Part of a small language model's weights: no biases in attention or MLP.
MLP neurons of a small language model. Each row is named by its layer, matrix (up: input weights) and neuron, and shows model dimensions 176-367. Each number is 500 + 50 x the weight over its row's rms, rounded and kept within 0 to 999. Numbers have three digits each.
After each neuron's rows, "fires after" lists the tokens most often just before its 100 highest values on Wikipedia text that the model never trained on.

L8.up230:433620484472454490494434523480581471553480492560531491540419474553604497540503507500491541546516573399500494503409595513457476433494548477450504583544513483539442605478577469492433566403567457513448543612390456519500553568449495537485417450542461526579472510562424518508476547448511377484454509418440518534530481445541446487513447485527432438517485438525517432567640552482595529537529520474583407461480493468423421544514437596526479537484443501518439525514496534466431545509559585507434527569522507556595513584430558497521386460557446505517413485551479573509418426459514470488
fires after: " M", " E", "S", "E", " m"

L4.up235:445582471506519496440545526539546472511545460557542505459515462543505509547553519485358574415551491529419402510466603471561460563498520482549519509386527465456520496509401531436520586569512440546388458595450541486539518512443574465521471363441460539473462438469428536410519471487522534439557480552509492517505478480475516482513515542527497464503425568476495505423530499539421486514438523463524506516508462525501569495520534460511509469458510509450507485468431492570523478520510504566491475408508539568486490488509581603554481425407471499443457492459534549424520519507519439598
fires after: " |", ";", "0"

L6.up809:434453530462534501458542522598509481550544522520485544508522495598502485539481488431398538515439477523426481519571524436536485551442494495413436415502520404503517546497542502475524648419550508499428451559515514517423471568469558579482400542553514418459484548544398458455512532496518442508503476492511526519527523490449607511548463571485501501483435605615498502403503548471503465555477523451510459529460500469453491494533422603588533491451542525486524468523517621573474527477503465556463493436474476627488577481472576485517446452479495505448426482472426549534493540423477466517
fires after: ".", "A", ".\n\n", " |\n", "==", "F"

L6.up214:488507550477541458525442491447548442513524563515571503501486439461532489554458471505531616522506483539418472567575400566511575544456607562402406514436578450497459530495479497530470509497517490553423523433462523582463487461545460565521437414463426551543543334476444556485439430497531439572461507454494417537508541475436600499425480576489544566503456516581561475503501379475491466465541505511511505546491480498616538540559442514496494587522499558438506471516510512470459514519493444588494506485544480516553375451507519513460334570539406492418460502443452524539537561457494499521
fires after: ".\n\n", "4", "9", "\n\n", "1"

L8.up563:417459499407447460512482604468502489529470465491542521435456569543526471451505518544408520521548537445536484384470547560565488469412465486421426533471503405458500501462478524500484479531533477477498593496444541459608531578475525514513478515452449463512475453544427562509481478510537436476491455481472494599483465561393432557535457518536637500499427439456530491540552468483488532546550584550566503501483398516505613502614466563534542519485460560438572513519463497470465485491565543559508562493608522587586554546402502525560534530547452508494399500432459504558419487528527474462
fires after: " K", " I", "K", "18"

L6.up252:435595531470413471484534527499577518522515532617463440431486443496495481430456537488543473505434550491509424495450615525591397540444617432561474465419564557485511482530500495418537521438534427555530407519460461541532576459482617532534419547499437602556534598527536547501603447490514529491532531496503546517465543498510400400511468496500517453549408534497501541437533560506480511486444550530508492524449461507504403533488526563445521513512498502531436440553486461458516528521523484484561575516486498467491496463410479472540470537576431455432447497477508498471545506505578416525
fires after: ".", "-", ".\n\n", " \"", "\n"

L8.up1362:427536452477494549571470469484486457445490586516509489538472408464534471519506533567520509583472394497425523495501497547514603461568515540514572536560477449564417468426522582539376461417558510451536455638493410474526471552497554522476504551568493520485549500562589453573512514520448429458553473531521555487488528545428504538456425554533524450470505480426499435486465467491597451466450546530457530590500471520563524517486471510454447519550501454467498569479525554532574552570519477614550529553464556467547566639505478406432655414475584448524515425489510570502505488516520525520
fires after: " m", " s", " f", " an", " r", "ro"

L8.up734:508482520543480510523509502429545571498426478501512509529519465506466552495417629498522557548510538561520535442520513426471566476482461542485501459501550524523512417530456501454544532467525470585573487566552511427495538495498510528505466456468527523446512435491509437491478447501462524452535410478462451483491521403345499492454453526542461549551434482566499470503543460411455538528510484465487506450416437454565506479548525458549460428483472474521538514415533510577506601442508531549488522487529546613484482539510485500455504447504603548447503472471473527391530428454552468589
fires after: " ex", " c", " Ex", " C", " Sc", " re"

L5.up932:541466588565472505539551492405483562496509449423520620480441527569434549546465441507485535477513479373468415537513584539559485461518479502518465400489523452458525603496401579559578476484548395621520461517466519483523554557455469531556488479499484522484522453538458518376477494489486461499521397546438604526431510553456515517465438605479491540368465514436459497486510488568550462542516521478481552463546480481605563502572493390477565495518423596482545530496514589563494526435479499492530521511502539524477504524543506532454494460460541480508458485493531570547540486515538479557
fires after: " |", " ", "0", "1"

L8.up1045:451556513432457454521522532570556425560470464551490451469519494540558499472537558461532543612540499489543467465443505474545550447618465511477557553458528368465454549451537454444513485453571611537451497468428493448596516450418547507512557489426520490473486510572390418549645536533397507394492515546564395534440448478443509474513546599554479400471473497486534467432504499462441485495459554552434496567468442501537407484547450589465469520539551489476465549578413524532570525561593484515511506450532541495491525482439454437537431476523426475465441514601495520417467498470522459503
fires after: " the", " $", " ", " inv", " The"

L8.up252:494552469454540405536468514407544577578523520498517473560470475523496453471416571534540501543495561455567531527537510459410542491538486517531509590479530538461541463519536404378492452439540503498541471510522545532558619422423540447593470471460630564453461484573448449497564433467575521528525514467469521547490549523494485451591435535553477438534512470505509438500536587409503448461477390494459573505536450493543481496527397644593554520507489524477592546411550409490513522497500547526498556398435578501512464484486524451575404512525552449557440436500463570523570451493518473538
fires after: " M", " pro", "c", " C", " c", " Comp"

L5.up985:479543497475524372475569489424491547554500564546502521528460449493474502600492453435431503459441594487414444497520496495599584529480603451543503404590510495544511558444439482502477493513551449520548438610535489598437471592528559487508374510416458558467528431566425523430433497507583377523467442519516514434382504481580533471497432672481500528454508464528508485546561479548529465465475496482542542485429448518491458477459461440528494547428486512509520492551482549511486498478477428511510483482519539535561420477411514506489443515491489543426450437435413596541611529487539538415
fires after: ".\n\n", ").", "\n\n", "\n", "==\n", " O"

L8.up1474:536616502535485431486580555435519572499548504519424488488487488379499491500435531397472488469520563537537526437544509461559420502464454488480538432418476444553471423513498422555525510499571516497507429432483488426557534544558569590482482511430499516457570598510459436494492422518452636395548497581589500469562479441537478486469464464562492402461431481414422490514632564462428540527546519568478564548515442526431475426494507413500499451522480513493480493390449486520466505502597514524529560538598493525644473593421429586551598508472655528500504533518523465503498411417508428506
fires after: " b", " h", " B", "h", "B"

L8.up92:555525506512498542424548601581502432483447489486518469516472457534517429442482498596467478421531643474504541501467508472499513538555516433493514551622497510486452504469507504505498514478560451575549470513460509569516434638491509502458542482437498571547509508567424509489485472477461553481448449533531479586418483455557389481484488475568400439501459448515587445542570532533559548561536553546526441615477512480421471474557556564546493500583490502454524499488563513489486505486519415551468506449527496636464433487451479487516461501403457474496487449554495533474515462589543415509
fires after: " H", " Ch", " to", " W", " He", " S"

L6.up867:452481516486462530434491458484531503533541418507524462499435467491463503524502510473472551471467454501466530585464509511380598593507566534418523532524498594489465545501482566565458504451515499506500501533389481536591509551472481510513474451612505555479555475524506531523460454497463552492557523465432490449506543400414506595395382540484467541560504472506497480580433499514584547506621519487515491516496479428587496472522446474455459531613513466510545541491399495403504606485531455615445482539573474572519509521557461461366569532500503566436404496474497566541409447421485523529
fires after: ",", " to"

L8.up950:439554453464415514415536546494552489490478459554579570548461454572534514575547557523470479499498600472498406502557559561434540669544517402499461534495531409461403489517558551547480516458485500578427537439539466510464502536466514487502545424479476464470484534510486537538376468465520490526493480554504475500481456450515452457474421478523450547509444431546489429491461450523518481536490500517533500399547431485605561550611555525612527474535476541451535555540465472516468441604473430470564535415445531452465544472499461453505525532489548478496408509450572530462495414491555418522
fires after: " e", " o", " W", " O", " w", " to"

L8.up130:467536515436561421516521524529568556563527515510452420575437490589545515498508515441511487533516498580522563452557496489455633402516482493469490622526490502426470572456565546402562488584490415472474468634566514550553497474541464476468484560559458508597511498530496528509567490478543484535601501447456575616470426490465410492490490516463515404569475463507444494441471551402566475593560476535508539561429436518510467516532478552535487542472507521483525461542555498555495563504515489489413569518486479413431523578424532389476487472495464480516434452429499476550436475559479451483
fires after: " m", " M", " ", " P"

L8.up600:589492480514476474518420563492474561507503579476465451480451475424469510505502439509426561516486493468514438454449489525434467535365545519458457614483521579474414511494477554471436493449554490568553525518560475503525543484459541437556434554539543472489523472419481491482481468504519484513543479381495556488423448484617395442493531424551424484509483465554497411462550486443628461525534524525512480437474402531579511557552526452482541460566497562509442520544550493497495581505561523510452532551415531524528462493464538562470462477580579413434470410455458491533445525545564491472
fires after: " Re", " F", " A", "ro", "ou", " se"

L8.up1516:500501505412460405498491505578517537514489578456502417517477487492502489423383527568505548551520537554577529433568529541490564551478509455541522566513557579475496449455507548432465542457553439460501506521553463520557466535493565512522505481538515546583549468551445477579579446472466468515652537414480535483468504476404438513417519467455378396620491451518488441455502547347477523500507535481510543462411462490516581535505417574518545451608448517451554498428434454512489614538480478518501522389445536466572435436508512495473470428518609396479491447462447500558425455555537492564
fires after: " re", " R", " f", " s", " m"

L6.up1375:495528478574501477415487520366488505521546449609539509452526444557551523585458551558432497478510587452520382631553578462452494435547488513552571531506494502574482466470406496548476492483647565499572513541459445563457447562414455532453502421502485553481537469517497555457415447525540507493461488522405496418376601464477445508499440547507564551481472554617516422514531500515528533452452533493500469495445477500571480541491487411524499495545537586491509499444457534527503645493519418551545510558504485660564453575431505512473553499483537550487414518507499531454514510403499511567
fires after: " |\n", " |\n\n", "\n\n", "|---|---"

L8.up1393:527461515464420411469417506506502552530462470471519583403508538536528469461416526494395539560435514460480403496423533547517485441456506441435518514514551489529533466477495583511515455569556480538631511515416525489505506538429520540634466461483418593502520463563477574466465459454432526449437468588499523484435430447594550470449441546530506479444438429526509483609513493477501559498483621481543519553538389461561560464508486473554465471546469481445493610518425451591488408477508431578501536502482592573605429585414560542478461426491481559397484486495477586479474456582473477481
fires after: " K", " at", " was", " I", "K", " Mich"

L4.up1452:487396566551617474629541584502498507505449499492505516474594475623518590541557517512502510489526498490507427554520549480413466481524467504569485484469467446489477512491351467521431575511500471515550524553393582476454417566501505473512555415517485594534533443541452398351503455384535503497467459490530489492529520500517510486542449505504515534485494505508473491476497513459492461537581521497463465549462523531515576482546554546617646520524589566450523548476561587532515489491504526507497487428497519539501444532460512507473470474546419452570535492529441538491557507558461446587
fires after: " ", " |", "1"

L4.up1404:503502475558363482488492551356513536503554449563588407447519475547455520557477553487460497438429408529417523527524509438456507548503639497496475494562515599522452476528466462477522454507542614487536569556496482491538520475461522465528571501564379534446589461540574561530428481437507571479517475475439508443466526494479476508441457533501532524606497494527613495474420426496477554453417502487576397478474464519575496486429474394450444514531502450519537479503405504434522589491512448568531479569566551538470429445307499497488572448506476606524446486459460626480428473453545488540
fires after: ".", " |\n", ".\n\n", " to", ")."

L8.up576:590529509546522438530486439489504549486437575484480493470512437496512571621476503485497632568437493548512502509478416453456605500440452447506552479510491519522449394533474622356421536539519452455641507616527491438400470522502521517530428524518569475571500428534489393534466464445497459475629554472439548563560479497461506417483525517531494462562433484529518539545630486357459539433488583523562510445448467539535535505548470510615494496460485512461487514529506516549485653491532500467493541440541489462520416420463551489495485381507471526534497438441394588542528519517490488468
fires after: " re", " Re", " F", " ag", " Ed"

L4.up1430:388544438503524436413510552470488522519548493563523469531464485646568508613435500480430456446457491488439489518527503463583587555569471459563487505449528567447514508486495592494499510580497462471501420533483532546470456587507492511548479400489439544549504441520433546432522470503461505507482468500469474562439461451524565501513484496493419495459491551570566532463596477481505527529432534523538468489486538477499560482496510538501468495481519488524562529549485556540391559517493404589429516504501577530494471536448548472480530455441467549376505487423461599471509491492523445531
fires after: " |\n", "0", "\n", " W", ","

L8.up809:467484526439462563522432546519545527482551425529447421439475456487514457388482518551451557485529572583473466521531489522439490610420639513499553576457544482487514474479548502394449408495444441499490464470505479439505530494513530463526488572459529569513548445508484489504508488478476448470486551492541423600562557488402463493514416409575650550564414463472513451532516451503507583450470493584469508553514474517367520536541530559529551515494479471455514469522520503502464463530535526485445513501614499490524493501522517494556519495589472517470435451587487486528517433480487476526
fires after: " g", "d", " w", " k", "and", " K"

L8.up1231:491595594470477486468435607652538506496494477528457452460399556502523481615516536468498458449583491553482467455518561500479411470396612420453485477595498469461483571468478607592487430379481411511407415542413464540479511550458515490522553528451463509470549470544492420461532541459501430485548503524529500493490403476495430505495471429475572512530490459380517456486567508494493447614599466533553500469549428478441495507473453551489435453504427478499497563462489403438514579459589578578502511516552553550506452456527468566551482480480505537476432492507483506582376450442504443562
fires after: " A", " E", " a", " I", " La", " o"

L5.up1462:465498506483393419465478510445523508561469481518523503478490538609506542439499501455459532512518550431476470515520558494505511567563618505520544491496577553517467577406430527553498498489499508546437421485504513546512561593442481476522565416479450526484518447607422521484429398477544426481468458454441503478473525414512433514458482600511522535440489516524580432516496415531545495525406560499451540451425447556540453535596501484546514521483561534453562523558484573552463521532517534531453541537453521541480481429535513497510450508595400562411486402443482491473502498434611427496
fires after: " ", " |\n", " |", "1", "2"

L8.up681:441473489508486495538420538585509564540461458471404505442428538530548521508504479438584520510549546511565537455534594507598453364483536531486512480507543481605494545487541494551418475499461391480471367484419475521531474578608513511518570536504496479557459581569493551467614468535490497448468472452386567547458477425452506453457440409509494460526466423416369429534537566512525461599476574545593548455484480555542465599579526487521508451478428449481511472437594493482454481478564514432425541579474515405555531513432502439462535525555532506487469432468576504561468478421512518528
fires after: " m", " l", " L", " am", " M"

L8.up136:419514534517517608573580541487534454539474527519484499566414468494412534552502498539528523539504478651543484544544529522472581557511490431494490467476540476491421467484518483498436480484540442494455540527546394473553541545483526413377508427508489490479478555579528341584471462547531549427527548493520532505473491506508469464545541602496424466447460513519467503510530508437458600533476573563523498578512506529497441489569441420495499490596457438439562509518418557542485549528500591504441506527532611529449543533449417463545521433460498551501550501507534472513460450442529470565
fires after: " s", " sp", " sub", " n", " in", " f"

L5.up1524:417457512542434505572512515508483492534535412450432493525541453585507513461603508486523582482522478527495495490419508552464450458451538489410487541450492486479534492523473481500508413498452519551439538541518473470599500489543504383490665574583524456477545468537416412520497475416522487505553453489442517485464456486422420469519474656564537494557471435517507486504464506495487451577495614543510627490531537509437523497504513522536548473533476470444587564534519551377539481505523571461459540431551519617491512437407580500501575496494465428522537498567475510572428432400518518582
fires after: " ", " Total", "%"

L6.up669:489525489492410437511456546536497517601522584596449457477520439496470520507522491457522523411460579475555474554456532549591431549467608454525483442556422517583446477467425448475510546486493475447540470556429477519481417498512515560552527506525438519550526524513525540422492489464631369523550510587520505485437472430516605439540445520472454515483423487553477538505476469496551484551503559514479510501504479547503512569472507588503608523414515446422503539426469487477474550442490547444512552433526537611589379443401375560571392471523485484432523499488360557536570599496546505496
fires after: " |", ".", "|", "ed", " |\n", "-"

L8.up1419:341465535492470476581494526474474515545422438484500492471528462549494548362525460401498527474608500449523465587436572484501477540542557514420476518495594473541484502467429529469472449545535514498507487603435547586518541516415545531466546407578498541572481479499569506429484432463453523554486508468497554482481445482511487518436536543475512420539479522590528526475454522521431509538555641520487455507548474560467502571544467447479542489440542547418566483430528528529483573530471547500401507531532494622539498446518605453543355521604474544496520432446538553461521404497523555590
fires after: " ", " |"

L8.up1468:483479537454484550517454501398554532484477532516463567448564497486405511563486589568483622497471466450430437544530516584552516559502587512527427584495539522441424598482471545524457503549576500493509489528374561503545590543533518437489460513442519584550517590538451562520475510546498518428482521505602500517511542440487495457418462583570535546481484494511544475556503501452463567436584570521585479566472539427582479466530458500556506513501407464425559521603495558490444496489546467496403523546521542499411547439396411476473500522429397526465527471613463609454504463429473446449
fires after: " n", ",", " s", " at"

L8.up141:429461523394476435444558501414563467507473555530475519513523526552457532412479449549379511477409541464444469515463472566489528486394533541478502511480568399516478485465488622460450478462566543522532407458513460523524527491404542556567500617506564539547546434542576485473539474426522419520535555466540454567536570503606546463457488455400547464518438501495473502427532396457530601475490507525504464542459400502443490540539432521515489445530501532423505587523402439509483426535524514591534514436501555442531468488636547558546528536527472474487516464464426424583577559503505488604
fires after: "k", " g", " t", " k", " K"

L8.up426:557452511527501492528485525495525506569427458457438506452488555510525417407458522466494491552513439471525558515485521410560513506504472554450528571479511439512497459351567484454414441548432518573443515494480534471518580462463507514494483498476478552481492585554505507436459516552653504457501438430548535551497426424472416451552432463517471462586513411476479433521487587461470510520550506556482549468537469479512503474459515576569512542511420499487465514412613375493487485460589523509467555452540533463575422488441436521469470552527500526492416494509512491528527508428499477541
fires after: " C", " c", "in", "ong", " P"

L6.up1439:412513493537515500475527542430446486516508442465512501503522424506511539554527512521445563383507571474503476612483509556441496612571485428570426504388516421479550607393427591551518485460603501512413475556458524527503545510445531550398528477487504581508472495502461497463479457461502513520558500503515534514527519438527524445531491584517458522406454593499519426419555506528498477492501505500506480434488557589471481569526509504503528501556566540450495447498521536592429429511486458516478538415494514567423494510491536512476486500533453542452451460509584512458543460402442447509
fires after: " ", "0", "1", "4", "3"

L8.up1048:635503503511519559472485466527550527574418521534446530469457493556505463635434539493456484440483485506488430527457424422587640503528516512479410479509555535487451471440465541457430486557554459463457475469502588553550454530553474549590550507470558452583480464481447563594505506461506543440550521429446430575519383538413521463503421472559427456572458535540513462539514453451559417520516439535521483469403444420566471494452414543471468501527462502532492426545546486675473540534562501537507516436514561399449499497485439419519450488510542475576489452452472440460499491507425464536
fires after: " P", " Cl", " p", " comp", " m"

L8.up582:377461536452514578502546550464551476492409493570472578460542449529506524498531536465493553511569537486476448502448536550458454502555409478507476569488582505458472608496433581553500492509527510510510551556504548519516496525551487512434470473600538576450497516484478478450530492397559545512504559461471505574595451452511471450521438535450515412469470595501523431450564567424516528582589512561410427503566526508443575454496496538513572447552473478442559473476489548508543480528466512580386558487573480579485561529534509505514566427512459483489502502491510467536445530454476478521
fires after: " |", " ", ";", "0"

L8.up690:518545483497484417492458494481572615488514573528465496463471370544472466399443577478509495450480450383433534460484545558493497475473545451478528505563491555463441529554512607509541433469541459552504556545541514501474475440507526490526548552561541437476536429564424511487477467439513454537522512559455525528531389527527471524449470472564517417533544414413469555432520536499560501636474460551548481521484452488408483481539497488500517452553545465502478480482559333478470441510499416536345528457569462498556545505394460526558480429500502484432465529464536464481518509539537443498
fires after: " Ch", " T", " H", " P", "p"

L8.up608:460458568475486429495476539510465408496529512533548526359329513449499527447443483636489513541520531399452386568361523534527551534504585443466521460457581460522486502449483430541522416457436465460464459506457513494483493442491507485551494569516517480527491504565500558454490474587505444523485537477539536596467491467474490594501460504556603511356481534440416430455500540570590462487429526554477519452519461534462514534467494532527430528595542528490484487537504487505514485471533500457482528503516414480531385511444428498500498511541425496467463443475516506454521412489525504450
fires after: " th", " can", " w", " to", "es", " is"

L8.up1256:561549498547578531500509562517574656496461432506503453477492461432523558489491465568536502485564587530548514450489475440564511557560614426566479482416489484510446496561495525509505506490444441538523561520547542454601506458461508548555440511410519616419524537562437516525502513431463603454528537484508513516462433521495482466528546449495415450512497476574475522501558470473351437518505517535509470532617374505483574418480542560502537414503472505535559510509501426463416549562478499521515521457427515525501425486428562523523530489503537501495422453515555499471520469482512516528
fires after: " im", " M", "m", " C", " Em", " acc"

L6.up1534:478564535481492396477388526447473472550524560503464448565437461564511510563480483461537619495494527511485489455444492474420585445530606471577461484456507632599477494480431500569596519449586435525527450497517491521407471496550505571486408501498521582508469415574441565524500455576533485456504466466445550475407554455489469524514429635539470490444488481614499446479510533452478574415518644517481520457496500521520474493442423492540455455463528503503566497570514526432504494524531472538516534515490481555570440479395563524516441460506472535419467470401488528485465525433573528460
fires after: ".\n\n", "==\n", "\n\n", "==\n\n", " ==\n", " |\n\n"

L8.up199:419491592478494420494497534446543517580535405494510443520535471447512509432550501486517607485530463536516486572518503575428470426469562507447543558502578550480435499451507480527495568500538502493384465575496627507513580432482579526480508427461463465506491479499478456441536568477509471486505522501455462481477424499512495414577533504490493475519469534548597518483551502505562469506608473532530513492502454513528526472551400490511528549541517550567585438458439503459534493509551495555392524469533562517465490531591575485496544373479489514457513455540531632540446495450537496505
fires after: " ", " $", "0", ".", " |", ":"

L8.up140:453506659418438577452502545502564492470502517587413525513490395420554547484521524389525541479505567534471441533491418592526507473542540467540430503434555498552460526514497398398437566544500482539513512490447483509476517526501522462513472458527476533538463481533543499546463383544494457538486471483439551466592515473517518525470530535486496522485432456574531509584521472482506469501539558561442457498494429510483486537494479591591435534389515547510450533463467481532462542465601504520504554586546539503548590429455516499513391531540367586472513475453477582516499493512520488418
fires after: "==", ".", "-", " I", " |", "|"

L5.up471:454489492513384502510501596573548501517572551525458478512398517468490483590465488473491561471548471431481486473561460514449497548530478478426579497488470434496442578550506521449537422473525476554382418518543447475669543500492514528495521499552576479495501530515557483546485434541482545438534466540437436530505537489461457515467485483455557441584498550493485404496454554480434496601409534468457567561491453530460479494489447432505506485573466587438569493479412463482494471509486552595426517482542481498494555496507504499444513435485531513445529508458613611614446466442634470539
fires after: ",", " and", " was", " were", " he", " to"

L6.up327:463556550510416504444497543485491489506508500521479416510502444517470471488479594460504507501470564558485469482583557496574452541506463434553438410458569501539495488575492516448453512524460518567516428538488480604563515501405534512592487483564413510494542468509444479500530514485496483473600526517500500494447477453487523410531435526508517437515405587618537532459521509485420477523445544492466509540450413539507484457464539599528504494453504498433522539562407481531479676466521557537482523469536475629503580434455540462531408457475421559398597466502426634502528487459552461486
fires after: " |", "|", "==", "===", ".\n\n", "-"

L6.up729:506530544538565491517546466538519524567491587587562482530538449427478539439487546384557582450523535625545505483450527400477491542425632502556388547532546477497547517550456375532515475433498543466474385454546527506408459448495554499435497511405482533522514449540401517540548539508470534490554486466552529534486497453455381531440483516461535430511446453594433504501448512436495544477559556527476629554564470509485398494494503550607516455487570479488493433578418463458512487533524479459493515555489572498623495427463486497576484511551468479473533466528430564467551445436539463551
fires after: " ", "200", "201", "–", " |\n", "202"

L5.up468:396560582456464576466460521533485415551421476575533486404416468399444493481453513476495581548466405546493486519458514521482554570513462487497490519538589528547468553544494466469513513441555470449365473522425567457528608516456538540511495371485462502480587469517555370424541473515370566476541521478543506603459523519444522525585485501562524498586431529511558500427428440502445535502500582538507497496558498498469475519445489583611520527565463488512440485430506497426549503573541492577540543465474363466483472534541552519531543501545427564461520484491503491532486439415479456510
fires after: " |", ",", ".", ";"

L6.up128:435508509493539531577506516545513568481457502502583444472538475551519517423471515539512504489504494507508514436487520483379485541497478415452433485471501594455517526538499534512469349592434579488362510600583533503524516561469532524510602498463512525519555372565500486536462506474438452554570486455453521517559486465423525412575505594555521508540441438580544445481562520470529508558502649492477538557487496504566524466492517515535529467506584497480569488452454487410430475572499576473414498497486411530474494408563619522492496450595436533516560480509521502509485511476455504644
fires after: " |", "%", "otes", "ate", " "

L6.up448:451559509502517511526475521412560378575551432472549500434456521497518471587621570472549554479612551629480414466489551379465531437506494500494519452518558445500434479434551505583517461440526510501467495452473451486563436520483539440492600454593480538503590493527441540481564482461464595533510464497545503512423434504416395471477500547540445380526494502526552434519523544444518524519543518532364519544534464530487478568486479443507463532555475513472563478551557467527535536521543525550413533451480507577419470583487530457504533485462507427495537431486539448483482500491550482530
fires after: " the", " |", " ", " first"

L8.up155:423486520423487521547462504517496511509463518537514484546560445475510487513621490477518567465441522564449505473551498545416481532523508480481635559487422476453454431462593528494457464432471458475471496528487429522544465571446549485497627547546494635486606492563470431508480488429595455473474521485471457506577507411518456607482432496591492530468445447489498463549471491521577565584524469597555536538478486460433511560469573504608528492475555415484436522494586498520495474544519570557476498507524580572454488537454532539434474429510424490501475456473467489500585461534515399422
fires after: " D", " A", " S", " W", " d", " s"

L8.up1409:528463468356401576595402485493487553564491460525481488499535508527478454537469529608421491510458431510406489479619627596537490572478558495449378462540501478494409586447505557464459503474615407510528441660476479542552573545448518484573444460494506484461517509525529618567514493495447524429586541512492486533507455451422552484494416545557462487606501518571499458500515568490463551561518553508511510491456521505615434533496479574507391531512492447479501481555470437553513515538559464581537559473525499494400469450468458496450408387526557528420487501470464518473494523552460480517
fires after: " s", " m", "om", " S", " res", "id"

L8.up673:450532491452508440529487547571479461527506525497479416550465492434471617463441497492516514535500477509505608407480433560453586542475483420437529506561474477550435458433492466551455467452582452442458430586466437493526406549480522508507411518508493549543491536541503457380509448550534368524463521558574494508621482470547443499521460421517565449594540483479426449511589482534464539477494462537531473516534460488406541486558514507528538496517454484490489525432513521432440453581608506590504539511540540450635435501524483559512532481480542483489487432483382457480462476468533483433
fires after: " B", " K", "ö", " b", " S", " R"

L8.up604:514403512535515493433510564588498562583450478599479531580485356564526614556479495499439485497515605555496460516536488356430560523574457522539458456457470483480467420502499439539564440527452500481559564454495432473509500522516508482531482494517477530466588489531437492508437467386521554543492495464406440548421482520484498531495500557560395420460430468582472553492577457436448479551460537547494516537474398460491480471512423541479469445504465493593538533443495491586516580513511542493454518425497616556453466618531468563484520393444546529534413454454562508523585437467505454499
fires after: " f", " F", " t", " p", " T", " P"

L8.up1292:451617493491468560497543485534560494545493610524458441501535470478534577471366540519516512496478463552522544511452533417492559396507527501525539427482531548515449513477424499501521464522477509574398485473545510563399516512497501549561467554446513519491424485517464506532453488491502493478520466504546496456606531457405446408481568528543515502471528381521505474487523501447411459493500496511536432432569416594500435543396536586522521553418538559508595511517496430479426456518550502517496495536648479488559486463481479532577518465508458588487559472452565567507551485520534508468
fires after: "201", " h", "202", "ab", " camp"

L5.up1223:552538547494415567484553616494537549535462570519317536481509498429495458488513544532436449477452522579399426526561576453662429476506565438581486430447465525551424556614510447466575395472409501572543525522504493490524509500459506529546516493572445487448527492540512494479526471467534503502634468520537536484513489436424517434454507505554532438479388542522542490416499444427485459619489531499453515544392417506528409492490516549568514484467419501460531563473493457538491528461509601398508543545510525542525529476410489511529461461499445589459568510539466635472525496540504480463
fires after: " |", "|", "==", " of", " writ"

L8.up672:445548485467397528492449551608505477502447521542574502480396405463571487530461482448509440527569585512521472518506523499495574491565422460446483470463460429553452480561445519553532528496520414497505498438509446553416420548532547609550457325506431466442550543495472576567463491540562515567487444540494592523363519478492529541497370481477499610506488568574445502518518418510487494524546467506496459528578455500497598526514503508605544499450472446421514519415558529528503523573506550539530516500478499494529516541522532527411562411528569526388496487434500518504428423481477482562
fires after: " E", "e", " e", " Be", " W", " se"

L8.up819:418532567444488430483555511361555521526533382472489525481498537498430510473468501470505514537397545462474454550480541616509454500492465542467454531492438525562434484477546559488556419515471523574479491512484518562521640515474534542629609505480518461529558496513535524479507510378466455476438487410456441576418587515471470573530509435498550418539508559466468477486560505501560522480475480519488440426551514503525473422554434386585521421568492477536492466515511522420450493488557573552497521431468517484463544491481621490495584494536500509493433486497546524621505496466512464542
fires after: " ", " |", " T", " (", "T", "ind"